Weights of a small GPT-style language model, trained from scratch on English Wikipedia.
Size: 10 layers, vocabulary 16384.
Training: a variant of Muon for these matrices, 703M tokens, 5360 steps.
MLP neurons of a small language model. Each row is named by its layer, matrix (down: output weights) and neuron, and shows model dimensions 576-767. Each number is 500 + 50 x the weight over its row's rms, rounded and kept within 0 to 999. Numbers have three digits each.
A block is one neuron, or neurons of one layer that tend to fire together. Before each block is what it responds to, as a language model described it from the Wikipedia text at the highest values.

Description: The preposition in (also In, of) opening a trailing time or place phrase after a clause or sentence, e.g. "in 1957", "In October"; also In- word starts.
L2.down259:476465475478527494584490453438507487552520478452527530503509500478469480519570429473501467425465541554481451467517498485538482621411496505539474420430635440482630533508519557491589466495453470488594470497568439518502497450423558484480434454433580519526464604486497496497434490530461480457458513497470522499503451458409476464543452528440550501487469515467587480484580542505501451554500390499470585572530492556588462384524443492512443469576435461547511541551535431573484468564571510508527423499491502531589515528560579418649613509417444577520539506560452559484461538503561556496
L2.down2881:549479575499541461512536491482553505494482504525516566452529466481470466556457461455458508580581424595446506517486511523494494504393546410602483540536547453506595509406587408450567559554551469535579462498615408456504485478480436416522565501411557478486435407524621540529504521556574489447494531480446460484561486614486513476457466496439439499538450463542540454520562460432578474519536458536463466403573496459515542447455541435624536486431520571500504522566507455532518446503554522456472497511514523471504558515483447525483405515439531583560565579495438524477544541572508423510

Description: Pipe or semicolon separators just after a number in sports and election statistics tables (e.g. "2 |", "4;"), plus occasional ranking words like "place".
L3.down887:522498435481541479532483461578478535515496513543512447420561516603641492523546487488507444498453501557447503510556500613502594519432542518433475516470524420540491533404479501516559492442572525497459539454575417488559503541579416434409536484509528569551503596451535454526542523471638465511447495572529514542372484506537562536510454513512479507391557480496432490549522481517671514403419493482454539487484453444513534448511461509512482453451484446431519520415475514570484541477535569540441476562502499505424588470481491391468442509579425495436397547497498552484446468515476462462
L3.down1059:478381515422522555511486449451484434568523495487557482375491517608514406509543508553460527466455437497534563508483530499564454506551503512513536441571560471464515413526525438378572527489521475533517450515556408393499516455493468589521536389539477492548437492428502507417479439557396471425531476538513522529462534442502472430637451614606601502453395521403532452436466460453508401527548491482496415520500489444568449527494555504545529546553449497536556493459524528490473593559434583434511481572490430453542541450554623522493497468565534550453452629541494448529519481549588464478
L3.down1912:542470534579490423536520522544449410515471453545470445450504525539575511530489526479496540434529534491559525422431632459461506510499480517436432521452458494462500476579541402483527378523463560532481422493518566426541468464437479575400444508490560602477512504488479488435487384482469499475489543452452563664541535488479525491442584547517492578473463486473454512506582459515500513435420554535510456486459507559570401497530518452487539468441484490520557463541431498510493468458427461482453495532544481525593455509480519386501507495528501544501487401570461452499479445377485463415
L3.down2029:570388473494473546499407475521500518517480471442538493392474543530573472388507421531521422570476529525521468483492478485413477513448497523486517464421500424566543546478487447552561557491483454533528427533459479558372514511443432519480526585455484541568528447411389396563531465480557394444479561545487515590546492570520513531434565487506430575500529490469457537518613493610595507451520492552515490583447463472501412525515537479444518390486445438503520535593495510474641505522504554569531569520507541467497459606521633487512453485512578491493527456494561474479553555452481485483

Description: Final pieces of abstract nouns, often suffixes, naming a quality or topic, frequently in section headings or before "of", e.g. -ity, -acy, career.
L4.down88:467452516510460489511498552451553559446536436537554446482467459465510473490392413492528508469470494481487502597545455574543474524520472556488496473454475492480494554469497560359586511554422521625492538485481348550492444549526403554477499503479460476484466479537459502586442507427518631563449495541461535446502517531472511470432473456518545565566522494560473522546469455506552539447556474496509455454541529434453503572517600520498413603464473432499531554497479516559522534445439487472481514462463485576545510546454525444491480450587544501516469552525469441558532458475481457434
L4.down456:427561455488508528461537500473537468581517432636454517461505508401503541471510475518481452516469602587596531523437425571559495422415561502446570457536500569533540537463559382454580473530431408480439497562538512475553453468474544440455494510506633586516420521552468529439440539471539506523542529429531552573435482487577514541498454522537534452439448514474450484508599540565613423539595483502474524362476484542534525402555539510495545492450478474568492487438405466515534449473516468540493581557445489465480447457522545451413477533386519428602544423487488544540505496575520490471
L4.down490:455494554504495533475491524489554478539446526572388518524454487441510464560468549514564469367487538546526525476532520612572481461502481567571518476484393509465393472513461510539499463532469453484523419525523528489491449523462495436497470536518495507512573462541438474527596559532486448442512445516522541607535525564531506557474474518498495539525449595482519481452469564546528474502462499504538440518446524469504476473571423492483470617408459532417426464392608432523467553509503438519552472409564494547501475485504508496479510504485427463481580493464514430503552522521477404532
L4.down1738:455516481388492516498493407496521528459550474532518542445550578496514381458511559597519401494499403569516553465443533528491425448491562497464542580569508471454495504556506440475403494576451471447518509451544588436490494512562559464425510418423510565472536535523519530485532551482492521437470490496503563443494472495494453534516514529555497489502485476484592555549520525429526466588526422481526511474511421587482500494524502580524475565505485412493505522450427449513567471536480458495514412498475559414505545585480444509570497573548521518523472545536561585569473424542535480530
L4.down1854:495555492461528487518477501429544435527479510521481488463545544502528560392560497509512477505568458476492588510481504598580547530478421499395505460477443526566553490532497498487593501494583493504587545505513510494570497479488521514441433563469486559554495467564483475446475467583591483493478540576442542409497481409520472568423541378453466555442523508502575529456522560481461525554535484444509592475481566542499502370445429452493534541498545589516463438488497449512532506508531457542457481364450539437470493489443576390573510469483559462490524485522413524509480542552452495419
L4.down2203:473503450451539539376443541485507512449519527515527525545519476453470505440439513530461565475503521521477555516529574458476392487493501453478520599575432487452533507501535515466552449492521547512495554556590549475410535513486600446544482382533498537488427612498514559556494474484536529524552525498427548554446557471514480521400507454551571468488550590422373385508513481477521541477539507455447534487506434405574514414552475539423524481589496506518485487475514503502570507623520462588557456560431546468518504570489527459523560622570554464442517479479587499504445493551550552402
L4.down2228:505537539504360519533561580471493472523511598529536470494469514480489512436538527543435545493641530527396482472407479496543508415448486542537437525511505555535511522556490622414518552565609468508506494498446518514535543507555510501492390501372452515528527579569543446538478555510485439482447538506493508579406464556544420506505502548555514559472510501548520447543545551462539479421507471395436547495486469529603473401493557496437461468532488479497589428545442495508551504596544435482603540543484392442491486421411436545613473435501442568551473426474471505496494415524495450466
L4.down2400:493568474436546535476447581429511480432379485605450467521442446373439488506512501473450531470517510479501522498409514453517388470512586406513517558495419517473572536454560435524549445531575572478433434497417503441417548517548556483383430527376572522489537459506433490492437480593512501457507547417560420413510503542537437483476548507503485568464410486421458581548445498524556574382582507526462539473582528645514556473484400529412487614525421514423563485532367443540557410492452449560419453511512464470620495529472451553516504479545500546538527575448435495564539595475449489457

Description: Determiners after prepositions that lead into a time, season or competition (of the, at that, in the same), plus closing digits of season spans (2007–08) in sports tables.
L4.down231:430540477490496533431423399533497479428457529508511597457487492451474495552468581532544474472503528514531547549476521509537561510532533517415512516472607488446464496481530528567508514468453413496438489518482497485557504442519455624479571503547480500474443505467426484416520566473565551502511617492493530457513580524508493567488448484449440433472488605550567466455496484521449538450514436438486522505510412485477589479457525447481517483538535478485610480473517541430409466480453558516557386485540381535597480480570592518620524580455593420555492507551572519447463554511513530558
L4.down431:524476466505520519435526477484534505525483533411569584488496540542525464482503443471547441529485505499413465552463494504459526447538500542501442559549504527564557481503496443482478585490563459564452623456411502514436504550521556545482491547473532466452395413481521548551538480419506506549471543477521465516529452529599507464468558495509491567513535452413462388505552516592537458509556473446472525481559418410514436472497507466369449474443586516539502508630507575492432474561444489534545503449518390472445467544472468500557489580477481428446564530510546488542496516564453559544
L4.down531:473500486521568521443458538570493606496548483457516518507419548494431454500438490537522396563522476532440464512507406484562512477480564419527484429470548475523436480446591445451485525482559530470526498440569455523598496513475421481524488467530521551513560523472487456430400415539463568451529530475427422525536474408545512542504502503526557440500494447588542495572444495510462474581618552478546510521560496472467491487513452473553494521464476412451460513485468521574493539414416431559475460513489493517409574486489543489505466453520618509515493480571414451526636559554440527455
L4.down574:508448499444525552490575444535479470438530589449474423580544455471564469477502529554567450492523480352471397593570479535514516540453620443486391470473527465567489528471403494505543495479503504469483540643477463515514528499446500486433536435378480455440504521438441519504583499446551490453548467549551477460388560437494567413496481615594430486553579475348558442512481435499491461524490500438503455516527445437526507499517495505479461449456436420530444437543454583556510555577480458511537499631549617498500586476516477472503387552465438549544462427562498555463515532489487503575
L4.down623:600536526412471522535548555491501516445480527516451528414450524455572464498521398545499532450515473472504542563584526433530515403527498444486548489575438392527435520473477443533513543412558480418490498493474474454465459520453500576585550480471520525525551531478521456433474475536572452507463458574514403399436457475501540494527437526518529470401456479536415507379442493528529444465507394447535567520528502596453522525536463544474515436496530497481567457493478482532547511484448480585574525456449399553513417518535455554436463586540509483470483509614529497453503471449547497522
L4.down1260:487559552532466584493486478506439519492501506479556468460498476468589486545400481566543518469506512491510473506551525548462501430481542522508546484446522466466501545558642568562507482452455545521525547473387488449479530547512437511536503452378482449435532441537526505517473592378543560543508451510494527480507446421516582446515515554537482511519531531494518509517487442444470404483438485448611485502439507502511608586402481486527517546384481497536510530488553567510454509548495455473538546438537588470482349460522491429401443515462524497505575490451434543430407467608482533553
L4.down2515:491496482522519454504487533498471503502530530465439523536520453500513466490549506495541577624460460510508472525607496514509592529580472445618514456457547465558469544535528557610512438528456532652478502487479588481401498485513501501484516479484642425500350438472512536475479484456461487526446374542507472506496559480445474449525498568500530421537527434403543501526510504511509466544525433465487485540487455539477518537520425481551487401541524472540534438511451517494461431414565442514600577481513494471483460438552434479510456475495517443544626469565506471527514515474557444502
L4.down2888:528449513442542481473521540503439407469516542478589581486482561464473477530507501469522475503491534409473517508523481554468392495416494521483402445524541552636459531424545435522497456511471568413557490503478529509448532426504441442523495520562561440504487482482455462475485469436482529490453503502530538452534503385456505574538477447526508437448497536463572453544464509525584482482668449530602436494464594484498411496618518511423499523556507498486417432489531423433529490471439483486518582533528497475502489546492523486371469484485547465508496474554438506502485450541399469480

Description: Final pieces of nouns, often plural suffixes, right after a possessive or article, as in his winnings, their views, her performance, table headers like Notes.
L2.down596:504452480517501542586527393515581465459477530486488476565517470511503550383510452541477604461528558582542543443505525518420459456482562459542457482517624501511501536544541529475537487494505510454537449570556508505401491538577533451577521495460462432402457606560503505473550463579507554605511490397474468577498430531545368553431539510401514513427511434503475442413486492496497468456566474620541549499503492475613475503574501484409476447442434510466519580495497487468590523464586441493524511533513510472572447503463472474594520439581517497537502448541479486521493500607522459537
L2.down1263:565451484480553504552523522520539505516403512612484509518527557509482520531514520543383495434571456591533529435560541554376516543420471542532455582483447452466587502484550478504572533498473482451538449446452516524464476558552513508522555503558552490571504528482490467589511482412540487468440497497517433484434572469501522439490442532491482552458596550522541445494468523461567528442534522365607501494486464441563585493428418494423457473494496464480541518591547526496560484532476476587447462514518488511534490491498545483524432492483496557494502490559550457482554504524500520536

Description: The preposition "in" (sometimes on, by, to) right after a noun or name, opening a place, date or field phrase, such as "in London", "in 1912", "in Hinduism".
L3.down358:538544603610470457481495502482531669489571533559469509478524509480575478649489504517517570516479548460465583481543564437467419475508454418499549499510537476448438483460597546542462441528464462553411539466550487512585468519488526516466489540350584520478523481416523499503513499445429458517491471374538499536514420463418529513516545541471511565577557567472470561550474469458460449645485502503481500501418544509461554530572546469497512492563502472496475620472526542499533502467526468503483546505506573563573498501573500506449545420550507451552446514500473493389544451540485551522
L3.down1001:481497516484516445414572528470532453458409581497531516553486540524530479507562556526505444535476482454401461557587466432510508552516566447508478535523451450523435514466558504464541507500493475590535481561517418591540502553565456411529570513493470476514504495475561512535480505452494445515552549494463535437468506509502446523529484474381525552498492497482467507528505472439530535479456409572512470551491485503407555497481420583484508435522499475445466455528463394485428460437519455543479490500501493490482532487536484465516502505447463556584493431431417507535503507536570593469
L3.down1403:465552481440528592412569537490502488414439446465498561453429509437456399538496446497554544489527520490562435582462489479540547576506498547568497498486513451547636555525545531514469480544545514538509541416547544540562448514417436502474531525503535532462532497428464538404563451508393431438517487457567514454488562510519447489501566563462543512469495570581508458534598435459654542520452465583496459555484566520438549510461507490535432434508488473513485475474478493462449491540459479426535479461428482546603443394481501530503489529447386586511496418392526535462487549434519477501
L3.down1886:441588517451463460476594487514536490447556480589546576475502529526570470427395472462503529501491493542464482599446490518490491466449575515460536528462501418513426471413473569537519449533414525554500582433563471562482519575547522482477508467504358462529489522547509515397397523422563484489493516395511495535495489503564542452501502436522498570425509504512466510631570431512553486499446453458499508455464484520537442480461512541534501535420461531546529555453544579526518547475436530536501522471446444463460452535457511477447521487450398440601473483531557401486510468476485516489

Description: Fires on the dash and digits of season spans like 2003–04, 2014–15, 1994–95 in football and hockey career tables and biographies, plus nearby table pipes and league names.
L3.down365:455430565431565496390413556417438460488493531574461551508410447473474545497482527500524493490543515626514489513531512431488509474504590430496511481491483506465571457505462515521537478465489466461454484494543612494515515593609491454444438447512513490511554514422504508468492460435559514497552535517575556526553466503522472511493447495485611527519499549482530447506581523494613483561542531611520464425547420469508468536568461483500478481568472579505561507501526406557556445476537531512584537482465488518446380458500594496575490407415442504428542414499506462524526517526499484384
L3.down1072:423484407549494541424431530481511467523429513455512474446510623555376515484558501469553474474542600623485549567506520520533562509490489537462384439528494473449532532471456447511484516404551512464485522395452536482523561544522556566475447453545497567495610471559471389403533480405575430450550541486489515498414418516492423534562508525515542390492487508452590542547419527507528492526546517506510497442558459508460469526446540522485435507566581433397584544488380336527496448529454539558520442407439443472563458462481434439497533478445592476459596494477385420517536510463518456507
L3.down1743:365462472502447544471467563435416442477493595540449488468505567519475452472474529447476490461548510429485511466491512482506494523523605555474538542529448535511577477449506497535498526530522484498497517482533600492414515481515575554469603424471466486519523514410433554444486580533561481482558541468525473471484419563534496466520431452510598474495551602504475504417493611469447533499449425486488505494527548430429542519508424465454522454453541464558472533508583451456454560474545486436553615481499447456546502543399524512454409454560455540543392409434436499540554395559433385424
L3.down1753:480513500499502456439493467452498494474619574521513522468437547382567463492530546558493564560458442472519500521462457524530521504435444561545546534538504379603489575479587477535554490550549411517435604514498438484547464475481514428448444429481497577502521473511494563408488511489492477485589521521516451425448504490486519515498486529561501558525493497539552484404534570501599556556526540430406529437464472488558469573435539485553455440508407477482589488492536467634551435562422477480511541465474572448439468450536518573639400475504500456489476577464490545497478503483553521646

Description: Pipe separators closing a short mid-row table cell, usually a number or code (F |, 0 |, 142 |); occasionally semicolons in number lists.
L4.down498:519501560507458538413462479534564513533474506566442499579461420529523459485405478486525507398528561535514477554457538498490488476510451488498473468457447459483389508416492550529501577516466554521543496455466434401467463522395583490471534486433481519546531474574580524544503462614575479423507492490446621508472491526412556513514521526483507443443466445405437566594547423522490552479484473466575535493491506490599501527457548504475473519604450438556463579465616570433494524446505501547532486451499471610537475525440476520408423619513492536451504504449538552506490508550452522513
L4.down721:555552466488514478554443496520512523559460540475550407504512448546510489438503547550540463463517504521529456484538411566490571545500576499582465446523516447535448555538489463556527431524510543442477491505445490508479527489415450545577574553449499503591527510508495497473454407541546493496501518478614519441573483450589487498566545464499403458450583522482538552546480474411531521505493510432555489416394489412467479422493418509488459527439507447428469553500627553459507546438428456475524482474510504450478452578524580436429497532537412487572511507515493519578540489525461512545
L4.down1610:530463499501494509411482532364567534397503562523459459502488524457549484538541549497481508421516553618462494476591485522414497459572487547476566521540470393426580513452451543448507474458586547496496452477501447521463492509463520497456567465441501522556510557537529538495492496521533451478469532514559518487538467443593489421585505473437536526472508558480407528514487468509497406443452469416496425487632421426460521515521480533632515469470498376487416360470566456477436454531444423478550522607436508445431469514510543500427527529557454510428582529558513509545488413484468512623
L4.down1907:538501422527521367565367462506483508456475480535555477506449443445519467557501512525495487459431488517504450527516526611503573480456442532420474522486542551556508459589510550503416501484493493526512491454504604459516500433395552491537379524473460536502443523614439506453491454568439523558553553529626494478499428524541513417582542513494510551630484447497467484516464541476457545516543455503539462517485587444531420518472480482563546518522526519591494534572488468518475454525451509503502616434526463541509468599598499619376507552527499522532596451478518464597507469483527442539
L4.down1948:433402425394539533504465544378521481480397510465496513505514537552601452696520608546505560545555408487493580534454543473416495409625478501493539513441515511519422562420525569523535505583497548454469446495438538428480467569525495502499536525459528451481457566560409502492474489594452495444586479460520537506538415479455552523387520483422514488488523551481448456402471491534457504566473530453451472488548539455546459521533506456559543440437545475495415436507585501577365491450463541576558449516432386504470577516525572494433535539570435455448545457510488414484433460487595512506
L4.down1974:493498575511519579556546483422466495512492507556434543493459520483495463491465494552477444507536473576559512489504442613451429485524478487554509508516471522566497605449561436555486545492546463462541487484537567483516533599526441477576545440530488502449523494475480526416391537589421446480479445356457439417540526509481563565498545495517411438469508513488490492551531499492599512467475533482496459470387566500495441531525436433525559452596533572512480467512587601455559490509487565467530568516518486491533576543463524483584502636495493417495508495504528564458559438476513496450
L4.down2661:538523480482596482556531416469420447497485535527609499385505498404507505483527520544432462524447468488525525570520507437483626466490575463484561486457431371437497529440498476493521599517513501440487353547463540583430543599443521465576443499456389499503504543553486478480499432480434412571540470563542528443439394551522497494430565462512448429458517463499484525549507602507480446473503443478450517459528530566557454590507474576533545564499488485478466487504480474502478470496487540512446508552525465441507533446540557497511400537577529471533462576527523458514456412517437619560
L4.down2689:536526413571499468440488490492492575515471532435480482454470434433537554420535511544517537518438494464571561487499532540475590491535526535422508531495506579482470433461514431504555491463433470463476482418493446458449509513567502482460387538457495441506623548495544458413512437406565520458438491512463462427475583553534537549443582553517408578497435508528472453538442497453565514538379573497450486496450555368501557532496403480402495504570540566490522501424526498509492569503471521538573642509454411545400450517499484549385468527534477494567454497438543474498553555549543570482

Description: Abstract nouns of property or measure, often after "the" and before "of", such as size, height, ability, density, accuracy.
L3.down747:437516495522448430430454499438563488587515527489433523513526518411498495498528480527455507489468431517549446551493481470467500494436538458538379511495436605520514565523448540510515461502547445449488533547507433570455488521464513425456565453566540589479458531426482540495538455560488530471489489516488461539527546441450539440539485495455404481447473547568478498415485506477497533562530452477473524480516408428618457441448563518412448489604392477521473381493640600492583517531506474487535580441413430517517413435452512518450497446475500523421495509528461576547477520586551462415
L3.down932:519502478408474490518419541420493587529501508549537536534521590471591487447495480477511506495496477496462379517428457483529488446501512502533491506479440482509517571407506471529542531514567476537503563566563512507499519591535498464481566529593492544465513536505455448503454648542439505481567510433571503480462549499492448463484555525467545529447468481489439427499517502603466415414582456516506515520483503549514383540472556551452470396421509498442594548530408501513562523370548461497488485444528430453545551400486382522541556499466470503463532550447522514424636509559461472492
L3.down1568:547498483487456567369540534427517435484535449471507571488487514471524557514500583421400572512531511457504461574455577408615562492501477515486568505474467501516462595609493498546544543553431458536436421520495531403487460532512446474539490550567439588434494521464514439571393618538532473500501517425483604435472503505560485514489531506479476549436412437498590500488473541484539477467581511551541494677469460528412483524515459596484526501468446610513538478574572558495520473589490537572542526479495540424482467432522475544607479456554472569395508449579541362544513468471515510559
L3.down2936:541469471444547520515451465488445575537499475431420572482622507509509545512437568447559528508520488572567463487456445442526504398466470454537522514455438482481513561486439537499508506562552556488475457472473509479457541534590526559484460556599544531458508533506509521523496528528508419514520511485504572588513464548517572520498444538473528455434542504533494544475475395541521478483528514609548499534528449588532537453556535647524460554524520365585507513526525522576501600435491520552438544479470444534488570555484506551513419457485548510421459485443442475502563454514499481552

Description: Pipe separators between cells in sports statistics tables, mostly right after a number mid-row, as in "0 |" or "A |" in hockey or football career stats.
L2.down186:564473487429608513529495439537470479489541510540474548460510530564536505454522442427570461413487557529408483498457542558471494533408526449439482538533563426435507492531474470545390523404542590490480548524486494466529391388492423506486408514411529538564525505462603508486392459483550499482487521574354439568427548535437467492490466574418481514445362522424492451467551444482509489465493520583501510473595467523464523507542459585507404490523540447518493587484557541470556567406466513424466558565577504517510545500475600518580545472521590457515420453567548433541475511549531458562
L2.down1222:446550469548491427527392530502475508509493443543477510550500588509555570496541397514457547490448525469550464481523533523456543388592523531477503434510546471474621520575515528426514521438501512486486531532455531560478435418504475500428511550420563605489534523467424535601481525536488473421457513559567466472437495497504640581417498559424473576510491603430487500466461478485401454554474540452500509528535495500530524448417513456475505527588487493502474502485435459408465384539559449572474458452440456478476484425607527475586470543535548454481476597579448546550560491495496507500

Description: Prepositions such as in, at, by, over that begin a new phrase, often after a comma or opening parenthesis, e.g. "(in Portuguese", ", at an early age", "national by descent".
L4.down1:528420557457601500429560479544588475479482506501529480537480485375457549479478553431466520585524537447496521519464493478444516577559510585517468479483503473551460477555521447500519484476481530480526570521493501433462467572445532471489478322519417552578425551551423431516530423492527497452478483420496436531519512459547486545431475534491464434421517530510463486366474520523492482538489570468568564496501356514477573428553516512508405531481515464511482410486453415479436451437429519447462499510502388588517578533532479524588538472439481532470578497513412474492519520508424549466
L4.down397:420508462462650449513509604439517438471472526484493519473538498509454504552452519440522452498566529441449431514450551537467566485495495558553454482491454463430569526440483534557527500563426480484493513493531527467518521556507448488514502433497406456465505505438516575469395482614497468570504466460602477535472512480432473485451530567424467448495469459507458589515545507504627526527522496581468391492447446469543521661580454540518548520479490484504492536531488417476444434550436463478469431516449427545566551521539398460499577527468482576531485476556632484472482461466484513531
L4.down501:446517502513485544518513462504417599503601543424605513511537440498493531458563587543456568477572494448509553557578483484537455491472503581569527493501434486635528446534539492543544565511484481477468493492465442472591483403577545420556481560556461583474563505541491462559527462421528512546478517509403483580583502377505541462498428530456561463485418492505461489550508434458421449515497485515487523430529521500596432523481522492475484487537425496436446421498557499470491493543416489515458525591504516538505568436533568425548531473466460464523470533516383517516490581494605427516
L4.down504:534538474423443515488569382455444482545513452542609528496526533431506536492449446480498400554572439544495415538616506428409464585528396483458441574419428457522483514484466529557517493474469440506573426471569499581531542493466538542441483458501414499560544573469531458460477456500464565540425503437525462489541584455456497499522431524490530420449416434551477446437509451499562495464548489481573465635425511507499517488541472498561437500449494490470499474475462451475524535442521571492453498535507468581538487498458508538561476505560527472539561625520552483519499547560520505414
L4.down596:473414605501505571541538518500490465512448489434524494435450527428389434410493429508363484549450580534567522466533460465453524526529570523505524567440469458503436441450592496440526499483471454485457546517515512509680489421534564453454489472501531449461504480520629613510609564424442554481496484433439406518492608452446478522496498459521496544481514511497493532559444560578565473405474544478530424466596513499446452510575506538553500517500487481444526490553400484430467524512436457411402463560502496515518474508533534380514519524546430536429459610478548468590464591539512467454
L4.down1005:490464470470487557498463535508575598479463540534463463481467491494522533544515458507470440480510509423541582499527443513547575450513522468528574667520507588574559444499541476522501462530460479504549453457580543488564545577510511573439486423533567510481536571441497472496564474447503474452588485478578439491550564512491504490469452517575546500487510531497501514462434403464547424465479516549451539485516436520472581489422482465473524614517507438492489574595447465540417604515466533466522459498552559510487502555464494493498509528489484459537483525536595495489471466515542479516
L4.down1940:472471453580519518443452548454457475443472508596454481485479482491401553488385510481518505459608444601536435418487577575435447637536488474538424547436503538484506535507420552529417457521459468480567506370514487461477441505547484521635462517414432558490467512439502593470466493499435558586453436547450398386592460564540472495415524539565547470412474532487545497473553491474511375460473545508531524487612490561545565470545461548514476513452572511410508506454516455521378451528480459520446454435409567453494485493470504453503440598517498476500535400469543423450457595454461505466
L4.down2240:473433515502469510530473541505456494515504514462495496572525514500528506425455468482472446572698568554485541491471504523466508596501557465591551473533539468566479567539549473382497497498549464566451483559490465509522594488562432490479511579529601435471449502480560487527504552452501555529506528533480439410465429414527526507459479510539493473495484567536482509578548493583563512443500592470475521453521384469533467530512536459474471509571386519479480462506546484520449573476412551516529575488539449463497501511441451500497473574503470495509463469453459497514512412546412537495

Description: Word right after a determiner or possessive that opens a noun phrase, usually a quantifier or adjective such as entire, single, main, first, new.
L2.down2688:578579416613470488474492523547416555560411506495489535469535447465534474546468491463528578497518509499423509571577447432543482485447514564586626427556486472543542548518499450416574554493517544476553466515555516433573444475505459522552401420541565520466398499366487496509461417591541497486521488397542527427564556448444566491539504529425503580481518471563514533471596474533529593474461550470447475558434462558505575479483466512466457525529576580435464498442493516498470464475406427494471471620535508472472445523597520500451487508518491459477499520504498474488539457501536540458
L2.down3017:506514539490511508527418523496426497475498501448510548458459490498498456537462489588454444522533446414484535541535482460419405431481532428495530658502451553512418558491478503460528446541471529500523512493517441422454534499503490573456456459415502541512490486510493549512532488500514536505560555419569528476511586541514490440455438539521585497565419548437526434529564446472475544421424454557441450448476471503528444532538427474439509550579551536421443489487404443504466499460377496526484537434528444387534501515541473479467522505558483489408448578554515597372381530540542395463